Weights of a small transformer language model: LayerNorm before each block.
MLP neurons of a small language model. Each row is named by its layer, matrix (up: input weights) and neuron, and shows model dimensions 176-303. Each number is 128 + 32 x the weight over its row's rms, rounded and kept within 0 to 255. Numbers have three digits each.
Before each neuron's rows, "fires on" lists the tokens most often at its 100 highest values on Wikipedia text that the model never trained on; "fires in" lists the words (lower case) most often at its 100 highest values on Wikipedia text that the model never trained on. A number after a token or word is its count.

fires on: " an" 51, " An" 11, "An" 9, " Mag" 7, " Ban" 5, " Pa" 5
fires in: "an" 64, "magoo" 4
L5.up311:076091188103128074189112131153080057156144173073122139149179168141136177137086154112153076106150129079137124138155095170162160174133117092101107108140065088137107178074093158151066148140146103175106107163123060064147082124094152135113189128128117105088116124166105103100131205177152186078132122147129149120136100203123103144161129156111132178113112078138082148105073078135080119131128

fires on: " like" 16, " including" 14, " on" 9, " about" 6, " alongside" 5, " both" 5
fires in: "like" 17, "including" 15, "on" 9, "about" 6, "both" 6, "alongside" 5
L4.up1124:147098097084132146192104168112176112062145132093108072160133100128129161138158112091113114107154087109116133099082206110144114104132109184088097111094152115145119122112155102164093153133076130082087088135173144119098164147148173097061172141130169123127140156123105132155076104097089135123238163153085113042130147217176077054137178119106096139077115157192107149070146100136174112163150

fires on: "N" 22, "S" 18, "W" 13, " of" 9, " Hot" 6
fires in: "n" 22, "s" 16, "w" 13, "of" 9, "hot" 6
L2.up993:117114151102149118156060096140129106106134159113142157101185147181146117126103151120142099138117116065129116151076133139108146121123203064120166139132106159164120182141171123169126167151122115065127141123052148077126137166074156184157148107108169165103133161122140139137101185124090104112133134108150105122147102136146097111143054127102177150092130166190061212145126154179142123042146

fires on: " in" 23, " during" 9, " when" 8, " of" 7, " at" 6, " southern" 4
fires in: "in" 24, "during" 12, "when" 10, "at" 8, "of" 7
L5.up679:103086189130120088125097083135163130120189144100099132181193144142097173121123081169144161101135101106122179139161136103169074155113147066023094133123161065109124147137100128135148175143157158177139193149144150164093105125130149060089127114114094156141140148131135168138117165160109086129097173091128160095122090109131131119180108067132167124129092152118156152163059121090111096126118

fires on: " of" 87, " Spanish" 4
fires in: "of" 87, "spanish" 4
L5.up828:121097127112124113156130153104081099073163174054146161144159117094168156110159075189121138134139111135106096129147126141135116115121137110111144118125139066112136153069170060154096108140115125096143144140055169112074113108134186166038157119147099132136087160124121171077089179118128092172136101137124109130134148152129086161111072147137156194096124094109148192074123130079152147120069

fires on: " such" 27, " to" 15, " These" 14, "Following" 14, " Other" 9, " following" 6
fires in: "such" 28, "following" 20, "these" 19, "to" 15, "other" 9
L2.up978:119083124095160141115086124149098112100125152120130103139141122182137145072071106112123138119119140201122144081109123149174124130133143139143093119090122092168151105135152076134104174165109108103105174134059110044122146137118123134110146171142177148092102124144148190140075161112089162083190121155088127091169084197088137126076159156099112171126117174141153167090180141157117140039141

fires on: " first" 19, "th" 18, " second" 11, " to" 8, "st" 8, " last" 5
fires in: "first" 24, "second" 13, "to" 8, "last" 7, "1st" 6
L4.up963:121060149080109094145119120122116114136148149074108126137178148155130098119092163121175089138140100131090095087162122105081129152119156114092076171113134136168087115152122156122114133137113092085079134135087115158077157126082170082118165114143175138098091073098157137132097149166144177099133215118163145128106101176090115094078145132172113173135063125155081104139141081156137132103112

fires on: " the" 48, " The" 13, " December" 11, "The" 7, " October" 6, " August" 4
fires in: "the" 67, "december" 11, "october" 7, "august" 5
L5.up41:111063137176092156122060128091091089150155085120077141129102140114069154154117127140165089108139124143111134180126088089100149189120145120148082103164184037132109112118132122144154111163139129104111114129166140155118133136125181167124147098088172193180088106129165148077079172161086174136148140105118088094147100100080139129115120102069160124147149178134059100093127124112083169127154

fires on: " of" 34, " in" 26, " at" 15, " with" 7
fires in: "of" 34, "in" 26, "at" 15, "with" 7
L5.up629:113121138128162071125113119112122109141155180096152128097167134122129134128145131148088093104152129103133118090197160161174110175111214071074127087109111111136157191136136139159148137119165150094081108097111129168126128197128173114141120087127134128141160100172168172118096171200133135089154110105148105112115100154177118161141159132097104141074082104186118110145087127142103180152131

fires on: " children" 20, "s" 13, " people" 12, " some" 8, " students" 6, " users" 6
fires in: "children" 20, "people" 11, "students" 8, "some" 8, "users" 6, "members" 5
L4.up96:124113163156146125204133112096161143072172148154088156119104129121115130136052127171103126199077163077106129147154178106102130179098130109138033097106107142152144136123203079192063132133142132115069145067121229141144140168134074173129161120050153119102096144119155116116145166172092111172092173125070100102125099109130074150127092083105103128122117111117097143117070101131157111113121

fires on: " President" 17, " King" 16, " South" 14, " Minister" 11, " East" 7, " Queen" 6
fires in: "president" 18, "king" 16, "south" 15, "minister" 10, "east" 7, "queen" 6
L2.up743:091155202125038160087127171130114154091164175132100049143094073110120127087115196189117088118075141160126101137109206148130122156082134126134107148138163145115102075173135164143122117180099091081104103105131117085128138103114131109162106149120109148130121139150204109124145138129128145145126096213091094071121092140137103156077103073096131130137069110140131128158132153131175197121148

fires on: " with" 34, " states" 5, " Both" 5, " for" 4, " France" 4
fires in: "with" 34, "states" 5, "both" 5, "for" 4, "france" 4
L4.up452:104076147099084150094116050130082096085117176093064088136153138185109086106112130128123064083075056122144101110110171188161096180154142100130079104144160126147111090108125122077173156158125117088155185046099135109149164152113152135114130097085110202093076126053153167162110186112122122099164091111153139137093147134096115110170123162096115121101130162174170158198188097137130144140093

fires on: " in" 35, " for" 15, " with" 13, " Team" 12, " by" 6, " team" 4
fires in: "in" 35, "team" 15, "for" 15, "with" 13, "by" 6, "career" 4
L2.up32:171122088113108136193113152162108115096173111136154083156163106141118086155106187112158101131124125122119108155144101137138145144126159089142111124130110162141118159095134142175123147102187152054106177185078187190082122091142146099072190108110128116120060124181107128144087135139136084115161180143140132149080144101126067201090132100120136179059052127111114138152116122112104108112078

fires on: " served" 23, " and" 18, " from" 16, " for" 14, " of" 7, " or" 5
fires in: "served" 23, "from" 18, "and" 18, "for" 14, "of" 7, "or" 5
L2.up67:099146131177162126158085146128077090082168116105142169099090087103136141123078143137101110187107072168103071080115154158138145116116134122156129148116162100124183112137108093196144100123098101127125162180153132157146184102149118100120164152131149151080140144130129097162094180157090142079207117115188110110148077111099190102120107106034123127108109126152137183133090132139114126124101

fires on: " would" 41, " to" 36, " will" 15
fires in: "would" 41, "to" 37, "will" 15
L5.up1164:108156114149112148199104129153160111152184125165142192103174124091144100138141106143090124153106194058109178115117135157140141090113166113111117041121103149187162170145136094180140133149140103077129098086095184114120142095170132109122124124142087146168128129099153120164091147187100138156112137104085075148139101120133115189097146109148152101131071170197145172145147111126087114120136

fires on: " He" 20, " he" 14, " had" 6, " who" 5, "ney" 5
fires in: "he" 34, "had" 6, "who" 5, "rigney" 5
L11.up559:082091152094129082189158107121108136127111177069077119060177109106134152145099103094166149157109111098123185149115168102113073094124127101064086109108090142126122203120106112145099127201102118159154136100127117094133092117133144143078094130091111165104077142088154146130108106145144112113130144127120161128123114155124091115132075111069111127098095133119154158120123173129183157105110

fires on: " United" 54, " as" 9, " elected" 7, "ed" 6
fires in: "united" 55, "as" 9, "elected" 7
L5.up920:089120180139121142152127138155092120118119140159143150121103125104165168152112073126113029149088127082160111176132153096195141169132162150123158158134187154128089096139153147082092158133150161110119069034155159083125192172103110171122102148107147129092097083136179179190147117129100103098126111176117106145131096152114122070102091106116142114140123151129101154162079165153154204109105

fires on: " as" 34, " New" 16, " Music" 5, " from" 4, " Bi" 4
fires in: "as" 34, "new" 16, "from" 4, "music" 4
L5.up90:119073157195135139168068174118065096084184163123163114119128119130084099092095140128113090131123119105089122088160184112133171149105169117165134111124134096148151141137130132121082121143069105107090146139177148123112093156072185117055188084106156118147090065132103131145098126196156149146104180123132136094108155134122109095099122105150138148130091107150139126132166106172076174187193

fires on: " in" 45, " to" 20, " made" 15, " at" 4
fires in: "in" 45, "to" 19, "made" 15, "at" 5, "the" 4
L5.up45:087086175167128074129114135173114075143138102075137153094133109100114157167069099115170125158119097132145140177131109189091124193127132092114155114101142112132147120175175170176150148156173135103160129128185153128125168136124130116105150119050130142148054152121103152129050120205105185096145099083137109123114075101091091116162148106147113116172094134141144191139132135124122114145107

fires on: " not" 32, " than" 21, " an" 10, " approximately" 8, " land" 5
fires in: "not" 26, "than" 21, "an" 10, "approximately" 8, "land" 5, "noting" 4
L4.up166:150149128123123121141111121087153088053094139160102114092137128173114114078082157146067077143132106133089122196107153149170134134116153067156148042106128128152139128078170081123137113195093145164108110086083094078124137201130158187095128110138101168184102162106102163095111112123104120201141176044182101170135117132201107161161098084152085129123138107119062153106103086138188191119125

fires on: " first" 21, " day" 14, " of" 12, "re" 8
fires in: "first" 21, "day" 14, "of" 12, "wrede" 4, "second" 4
L2.up1129:105122143129126127120124139087100063120177083124151093085149146129158162121166141218152100084182126116095137142116168111133137102095111099095076181134192104141092129151134181162141181091146159068153119119114126084132111177099175151130129069099130162112174145143122083135110151175112199138112163166167148143142113129202116141079118114131142153168120173167063128094105087148120172094139

fires on: " first" 35, " A" 31, " Royal" 13, " a" 4, " second" 4
fires in: "first" 36, "a" 18, "royal" 13, "second" 6
L4.up419:078108146114118147116093167117120101078104083180111098063115093134102123130150152140116040135101143138089078083120135117147125125135177165096092095137159144220076117140183110153137174140132072095114164132100129118182093141089132154104188127098086146159101087127141143134126144166127167086114132202093150084158081135129102147084090079150123195098130163120097134073140123156141113113159

fires on: " by" 85, " on" 7, " for" 4
fires in: "by" 85, "on" 7, "for" 4
L2.up1153:144115107099103127100089114155115127102154105175087140147135084058085160091133119109102138152095086102156106126088180104125092129135097097137128156114135147183155128142198113118079157159126141102090116135083236147085183152142115098096168115132156149111123160111122097124092103126103106174190100116073072032107198155097109087150143123099068081112118118140096167078114145105168127089121

fires on: " a" 70, " in" 8
fires in: "a" 69, "in" 8
L11.up1147:106070102162070068150122120092142122196132124097142220059087096106100108161133070118071106137129140114137120177107106174178124096105136132133089135171101164164064180128090178102133092114182137136097156124116142127154126090100183098134133102125150079126080141058164146123111154141120125167140112164122092080113092105103113113140107088151177106125080139145109126179154106109100165084123

fires on: " to" 51, " as" 13, " while" 11, " than" 7
fires in: "to" 51, "as" 13, "while" 12, "than" 7
L4.up395:138112134148130149112096165157135090115126165143174158143108076172165085130143106168118149122073071159141161137100135153127108099140172155135135108146102122156129158164131139194179116155099084106141166107163125191075108113150202129136193122135063149170128131170156125126061164144071104128122116152135118094113095153133135107084170075136082123122084169177128158077135090130068123138161

fires on: " only" 33, " leading" 12, " each" 7, " central" 5, " such" 5, " Each" 4
fires in: "only" 34, "leading" 12, "each" 11, "central" 5, "such" 5, "approximately" 4
L2.up958:091156143179151182128104123159139141119141152139080101138124133139176125073086080112102078083095159114140153108151163145129071112132110111063158120128122141158117108190163112127140158190116141107082181086105153133185152155099105093143126117099148167115093123073128129148097124086087163147177092126096100074141073159047088130086089080138163198113141167148140170120138172123165164098169

fires on: " as" 20, " at" 13, " when" 9, " because" 9, " due" 8
fires in: "as" 19, "at" 13, "when" 9, "because" 9, "due" 8
L2.up1212:119089124128112164062133127126115140071117105119148142075144137111152154142149188123123099118061078169125128188091176124146089130131141093113084093057138091167180070168193118089083150141138151096106133117124095131113142132152147112097155156092138177129155083164173193075076093147110080047121110141150052098123087130142075140101147062102100073151109189163136119138134115113128122126171

fires on: " of" 32, " De" 15, " and" 11, " without" 6, " de" 4, " for" 4
fires in: "of" 32, "and" 11, "de" 8, "without" 6, "for" 4
L11.up931:111151132147111089099052135206089084100163085156149153151110195178167095131088129114168120069192118130137153126092202164166139159161103136158105123063102116162126186157137142091122166135068151126125119117075093126126143159150175163135110075143094175153167183125128140116068172123117190099154148135109127087129074129176082136053107215113130151137110228170086095110159103144134117146070

fires on: " to" 51, " N" 19, " its" 11, " See" 4
fires in: "to" 51, "its" 12, "n" 11
L4.up1064:093147182144036124144070094124114135148127152127131196141154047122108126118056101134149136109137181075145143146182145179176192137141155097132169080134144142144147123135171103154150160167137069107116115106146120110095108103135110125101174103056114152121091140079095139131111171176077159104122135115055103154118092133117130134114151181073154107116092191204055153146133114130121122131106

fires on: " to" 61, " Song" 4
fires in: "to" 64, "song" 5
L4.up571:141176114143136193169121150138099136084178096145127183092158141152123109126100136131043104134088027100106129123180180130078169086108100190128153098102182140103154138185146163113121154146116131092103120068163120180078111113144140127088188151131089117118049169117121069146118131144088143127115123114120145149082058117151039115149095117095120151116070136199125097147141121152100078100080

fires on: " by" 28, " to" 25, " no" 10, " with" 10, " few" 7, " for" 5
fires in: "by" 28, "to" 24, "with" 10, "no" 9, "few" 7, "for" 5
L5.up255:153118096122122167075085154092172061091133147139118096149133139120110131098095113078078181090115098131104073119151148149124126113118112142096102107047099124143111143129132100138064171143139109136054145140110164137125158154143115145094121149132112151077119096118117121103083150132107155204189125161096095078117151144067097077088180140123097121092101204160088162117152089093115116058169

fires on: " among" 16, " more" 12, " United" 11, " of" 9, " less" 8, " from" 6
fires in: "among" 14, "more" 14, "united" 11, "of" 9, "less" 7, "from" 6
L5.up497:096106126126150108190115113122100037069136164164118132141173176121140139137069113159126094155128088083117096170140158143176131200137125138127126146081163103134207163132112148188035196147141171047130162078156138161105153183120112198056096168114078148100182153176129122130106163147070128101122103169129143109114118172100175092112140102104143095135106141123117147140111107083117114128091

fires on: " was" 84
fires in: "was" 84
L2.up104:033096190118103082150072121196081158085167193093103131088161100113139085100106123144117106188146104184103128121144137152153080109130155150093161113158171132157155149143156162113118111113103116009164095128089148145168113142122149165091167139137102171124098136165117137150084122129117138030111098137115121141129115101175107134097127094099129148146148175149090220136127105102135134125114

fires on: " out" 32, " above" 8, " to" 7, " single" 6, " than" 6, " below" 5
fires in: "out" 30, "above" 8, "to" 7, "single" 6, "than" 6
L2.up365:107184119114143183072159112100152076072124099150121136089113092145082124147147172120126090141102146123080124162065126152120083121130149180119053102082135169139155124175171116100121143151116133100088092140129156145092124182104119111104143103144136150151092109104134173074109078123113112181154108151157081072171141157162099065178160134187062097162097173136102133066176106129116132084091

fires on: " such" 37, " just" 22, " those" 10, " only" 8, " least" 6
fires in: "such" 37, "just" 22, "those" 10, "only" 8, "least" 6
L2.up205:114118157093163128172131137123142159141109119156110153154140159123118134115087093161153151145135134139076138149161117194103140144126136115106110132118100094140087103139133122132122110229115155060103129039183116081190133153073183095166124143134173140073138163146139150118118138167075156127103107123112129167150128146092082079155119129158121123034108151167073066160162100162189121133156

fires on: " an" 94
fires in: "an" 95
L11.up957:118112124127153058156130122131154074114176193100065183125184142110077110098104132164167118126103132064181100173141104166200160177187140156129125100078103124171121188109102161102100128171128144108085126064088104135069155107132114130098210098113114146143080128085166082167124194145112151117132158159104137129205093156128164161131129171087093094059117176120078115065135084131130091095132

fires on: " such" 28, " Edwards" 9, " present" 7, " Other" 5, " defense" 4
fires in: "such" 29, "edwards" 9, "present" 6, "other" 5, "defense" 4
L5.up831:106130111142140110121130102155168129107119160138130178094124176139122190152079104130118123135076115135104199079095107180169124176141156175140058150151153123206155050108134076115127125122108083110133152219074138000144109132079157112133169092138153173144072172080154069120117122120120159113104136067090124147163096143142164110140117076102089140111138149134142124119112111133114202151135

fires on: " with" 34, " from" 19, " as" 11, " for" 7, " using" 7, " get" 5
fires in: "with" 34, "from" 19, "as" 11, "for" 7, "using" 7, "get" 5
L2.up768:108046201122120163156136097109119142039173123083081109062160144117128136082122124173127141121088094118144108107141186161126107099127162122168129102113170137163135124129219121118126103108119128149095078123093155127113158109118196178167203088086144194211136102152141175161131179148080147142138105136116069139131091123094039196126116122108155147098131127159116107147157114141155108124160

fires on: "NL" 48, " Squadron" 7, " InChI" 4
fires in: "nl" 47, "squadron" 7, "inchi" 4, "medal" 4, "world" 4
L4.up436:145162144131068135088146136181132134125153088095157152137171202169142122126175153129102150117141115091136128129083115191114159093091174160114150149142123159142058096141197078112127161141122097127115150131050104105139100084102190132117100131082133130127101109103184105140152107159118171092149160180087086160196162169147106176084145153120151114125111156122111097151109086141136161094146

fires on: " to" 34, "Following" 14, " following" 6, " Despite" 6
fires in: "to" 34, "following" 20, "despite" 11, "suffering" 4, "increasing" 4, "a" 4
L2.up1032:079138122093154106139090137147156106173131167142083110121121134132147084119092164097182089130111155121115113158145112175127117052126141103149161113119132125149137119184151112134080134134161143159046105120025145104091124140144143179133115039096175143105101193076134145123129154176093171167141122091098112071163099176104084141151164130113082159129117139186070129129136102087150115071074

fires on: " women" 13, " children" 9, " club" 9, " World" 8, " Women" 8, " people" 8
fires in: "women" 21, "world" 13, "children" 11, "people" 11, "club" 7, "city" 6
L2.up547:098112162083096114163073151164180137139119153107126136122080087172098128121134146126117133120116162143094083079134160141133014155126123103141097024116106134147156093108149069157140142128149053120142119110095184099192123171106077147189102103132163157140132143109149117173135144174088104169169175180064100134181199131136112125131064108148176138084115147101144233088126114123170206092112

fires on: " like" 19, " as" 17, " once" 11, " later" 7, " me" 4
fires in: "like" 19, "as" 17, "once" 11, "later" 7, "while" 5
L2.up536:125077116115129180141125164147195131067123149123101099142133094108124096173154108188170121132095122108101148129100124137125167143126104121140049175140164086153128171105061135134075120100093082088114160190122164127156129125104208171121214144211081147102116159159086166163090114102130142143147171133080106069121181133118118115119099124113110174089112131152135159072080088078135099145121

fires on: " also" 38, " had" 21, " 0" 8, " hold" 7, " MLA" 6, " has" 5
fires in: "also" 38, "had" 21, "0" 8, "hold" 7, "mla" 6, "has" 5
L4.up153:113120102187130119160155057133092124154101120116099129120155128178146144139080180193125133135124148113145122163079154139135167126121152093171139127132106106183130088121160137158135132205079173117083130111086107100146223120126046126076111173126130127094146151131176136205130158070111163155126154112132086103166134172146118150090116090115070161082091148183134129134149076148142123092111

fires on: " of" 21, " among" 11, " into" 8, " two" 8, " five" 6, " to" 5
fires in: "of" 21, "among" 9, "into" 8, "two" 8, "five" 6, "to" 5
L5.up802:136137126114144149130161072129115091131113211078131107125201115146101138111066173139065094181131084118147157179126174165193099177128138158117139126127168098144153140082132110171141142144067193107051087187087087127080132120122129103116125157143082156207124132131168157167099187150098142134129137138161101086108155152194144142129146150064064110138134164163114206118117116093129155109151

fires on: " War" 34, "History" 13, " career" 10, " life" 6
fires in: "warped" 25, "history" 13, "career" 10, "war" 9, "life" 6
L4.up1020:093095108089068151169120150193134159059186064097159134119078088157092132118084130131060134178152135141113182172153145073169132097092137103113149086155110137102087149142211136140146162132139122059103113155059158139109105129125137174101083116092058172102119085134185170216125141138110077181133153172043153152123135103155115138087104108136168163158089132131017153141139120110119208097115

fires on: " No" 25, " as" 15, " See" 9, " New" 9, " with" 8, " among" 7
fires in: "no" 30, "as" 15, "with" 8, "new" 7, "see" 6, "www" 5
L4.up392:116144182141131144119105157118107135070168152048135205077157136161089107174120163128172112134138131111125159099165136199116197176137146115141121085119134107159154135116199096156151146194125090110102126166143110110109128096101102112120183155097133094153120130144162147083114145131138116086140122153104097084124097172115114139089150197106141117055078139117106124133109105215156079108114

fires on: " or" 30, " most" 19, " to" 11, " an" 7, " en" 4
fires in: "or" 27, "most" 19, "to" 11, "an" 7
L2.up590:086130187076113151140090179119162123109112168109096178134116125131160123122092132150154113147106193103068154129164134203163136167125138146144118074075090084166156141093122104134137110164134113173181091152176123106202071113155174177146196139131141153172140163153162100132108126154100104113134115167127041099132134127144092170114080164088151200121080152138050132123101128156199124143156

fires on: " which" 20, " each" 18, " this" 12, " same" 8, " every" 5
fires in: "each" 21, "which" 20, "this" 15, "same" 8, "every" 5
L4.up527:128146153178094121147111130073161097145128059039114106132121150176113176122120082179126082115150183106120131169062152123094141159105109113074065110094053127136077079162142066134189146206158093068105102115102116130094175121103135200152101138113162136142127158088113070085126150122130134139157093111105126111161100108087107142122106167167145141135129149168151136190118115160162203087161

fires on: " of" 91
fires in: "of" 91
L2.up637:133146203151141169084067118122090100030126133176086174147175141157096159120132170162138105161161095102103189179130108177133149158138130130121078099108075126134111159119175091094067142144179151120125168175109134138135141116133185173079189128164134162137139114078115140081093160097105196157144102106140093136147130168107040150097109152125158147081121192083066162102065110128093136115105

fires on: " for" 31, " in" 22, " con" 8, " modern" 7
fires in: "for" 41, "in" 22, "modern" 6, "to" 4
L4.up636:110142108070102174137101085148102115093147148127058083148115139199109124190200107104124111110131054128079141149087161181160124142110137161091073141095161122146157140157128123125172169125147179115062129168103164124123172135122136206073102051132119166180072123102092148103116150168084101160150078137086084106148147118132155115119121174147095162122115152122136138072136133112121103119097

fires on: " by" 44, " via" 8, " after" 8, " under" 7, " a" 6
fires in: "by" 45, "via" 8, "after" 8, "under" 7, "a" 6
L5.up446:138032099129069098114113126123134082107132151083156096115135084093097164185151155119150142114129161143130122149134122190161156083148170121123172139139141096166177104149114131120113135109160100119114080128101121129125129084125206156137154096141137093099119156128127158141091149145143126085159116037106076113125102187132152073132182127105138135094129173186098147145135103095142097122051

fires on: " at" 17, " about" 13, " approximately" 11, " around" 11, " miles" 6, " than" 5
fires in: "at" 17, "about" 13, "approximately" 12, "around" 11, "miles" 6, "than" 5
L4.up396:114147180157138179162139171083104109147125165171099099117114121102173113142106176113123074131117149119111158136141106158098118132109144133137130100148182137152147146158099131139075134178127138138167054137149133128184135160161090190168157134102166208179147085110053154085137093113088174150128107086165072060140084112117142116132114138126135108104091145120066094139104107087188110113097

fires on: " or" 14, " to" 11, " than" 9, " and" 9, " about" 8, " approximately" 8
fires in: "or" 13, "to" 11, "than" 9, "approximately" 9, "and" 9, "about" 8
L8.up149:097162139076149160201086161145130091149121109116105169099084135147106129171099127116075082110095146146091088141085149183132142087131132091066093123057135088116147168153129031139135135152111038128091083133142126135137180122127134124176109140112150177122119127108176090150131145142105161154123147142122099130208112142067066116080109133169138149140084131183075108089132105149187135176082

fires on: " began" 22, " to" 17, " started" 15, " would" 9, " had" 8, " could" 7
fires in: "began" 22, "to" 17, "started" 15, "would" 9, "had" 8, "could" 7
L2.up1190:000104087075133106145048149129171122158239104102117133046155167172148102132112157142124104105111133108112084120124164185169131073126229075113111072126116117157116147113145136121109176110164091157126138100094136131096075162122107208114144105108088112136141109148132120154133194099111148103090178162117125163162134194155061173121082121075125156111132140135091145091055040147084129137131

fires on: " on" 25, " to" 17, " for" 5, " learning" 4, " education" 4
fires in: "on" 25, "to" 17, "for" 5, "education" 4
L5.up960:160206180114106150164097091166090097169194114100131160100119147136138131090170160117086010182151099138126170145119106173111157086116087169126090098066161110153181150168146085082114118150098172130086100134143112143172118132156117091114152128098175161174124152123139169155127105140072152122198144146154136103124126095139082167147164136120152152147117145169156124132108108073115115038059

fires on: " out" 41, "ed" 9, " un" 8, " because" 5, " up" 4, " Un" 4
fires in: "out" 38, "because" 7, "consisted" 6, "up" 4
L5.up770:133088073133088128119142116188115137110139158174076105147105159134126139210198106104127055114108096124085159130125124182136107173122134150150048134092189096161131119079117110151132083115119076119137152144200146148149145150067102137111187126126135155114117146153140092174108111178119129094091141117152064087128124159163103115145191097153067133109099208141073111108115123131097185095095

fires on: " has" 27, " had" 20, " command" 7, "District" 5, " department" 4
fires in: "has" 26, "had" 20, "command" 7, "department" 6, "district" 5, "division" 4
L8.up109:123138116133072138067144119211099145134139074151077144139147149169067076178049093094092118080124056154128133077140161177160158167157152124102115088176116109191098125195169135136119133149144160092172117116091160128141150115062126132102115128050129134153095168122182120116142099104073114146144154153115054140169146102095162150150135137103105147109127121219099169150131098169113156075107

fires on: " under" 15, " During" 11, " on" 11, " during" 9, "During" 8
fires in: "during" 28, "under" 15, "on" 12, "at" 11, "from" 7, "to" 5
L4.up1066:107091164186131116089086078170081074117187160121098143067139107087119131129133118122140123154054100118089123101136118158145116084114215120146135187137121130159128109158127109143119146106174158156071070125074139178113103100124176117112156119120117138132114130124116178140125142127107126140152110113143122116095142113142130109102197123131080116140120172171152131122171107133127087135087

fires on: " de" 22, " for" 17, " with" 10, " des" 8, "e" 5
fires in: "de" 22, "for" 17, "with" 11, "des" 7
L2.up1236:128123133104080140078128169153101104064211150156107186167165173083156149181128111176115150165125088106101098121122113179108109114106115152165120088047160107165173146159150126166121120101094110093146123192101180174093145111139199137073139092148188180092159155101142129142132139109099097136148090176148087132116148126123087186162103147091196125110106111181158167189133088113108156122137

fires on: " before" 41, " P" 29, " of" 6, " after" 6, " when" 4
fires in: "before" 43, "of" 6, "after" 6, "when" 4, "p" 4
L5.up990:128123092125133147122160172070140124053135169105175097151173127176106090148123070158107108146133145140070148133110129124104095093106202078146042121149136120146160144144088093102134162122096076138069108130087141072121088127167195107173212117136175199144144122105117138109121134150119131152146169127107140144164178144136153174077119152162100184155083145160051131050154062098158141133120

fires on: " 1" 60, " each" 22, " Each" 6
fires in: "1" 50, "each" 29, "1ª" 5
L5.up950:076148111124083135113178132124114062162099127170119156178131082118068107083187124151096093177142140097110144137094137163133126129105139141074078146078129107218139089138129121150137158154160081077136072116163133129134151106144108106064138165194163167188095160168126098141107179189141169128178084151166100119097098115139118122167140128100139102155088118168148126149125152102147091153146

fires on: " over" 20, " At" 19, " under" 13, " en" 9
fires in: "over" 21, "at" 21, "under" 13
L4.up595:101122162152170122120059126196084085149211100128174123176127130109121175172123149142127127112086088128042122144138108144106087176144172104145099150051192128135188128205155121155062151085136127144102123074106143149103164081132161168144140108125108176166188145062170136123137159116139132130130123116122080052139125161109077109080110130120080143122123171192120136126090129068121146135103

fires on: " of" 32, " Later" 6, " was" 6, " all" 5, " further" 4
fires in: "of" 32, "later" 9, "all" 6, "was" 6, "further" 4
L8.up72:076124118162136113199104135133109090097090159103147117125172161235100177184108083147129118182109141120140162097154132115060135161136151147096090153103102125162175111064134155110091131154119058121112094116154149147153112151163098116050195168198133104133085109138077116123103101133082186139117128082076120119139117151128135119138113152144098123122123184198097118046114097156076135137134

fires on: " his" 16, " was" 15, " announced" 10, " the" 9, " that" 9
fires in: "his" 16, "was" 15, "announced" 10, "the" 9, "that" 9
L2.up210:094116147093124086111109120186141118101121132054143075123158105100121202152098142138128128124143148133112101125136100082111121115129097099128142088174095140135096105102154140160118119161152064073105087131074153128184121133113135161149161162117186164082064083171152148182067136178125178101167160118101108125164090148133125085111112113133038171163125117139070183097145160150145124135118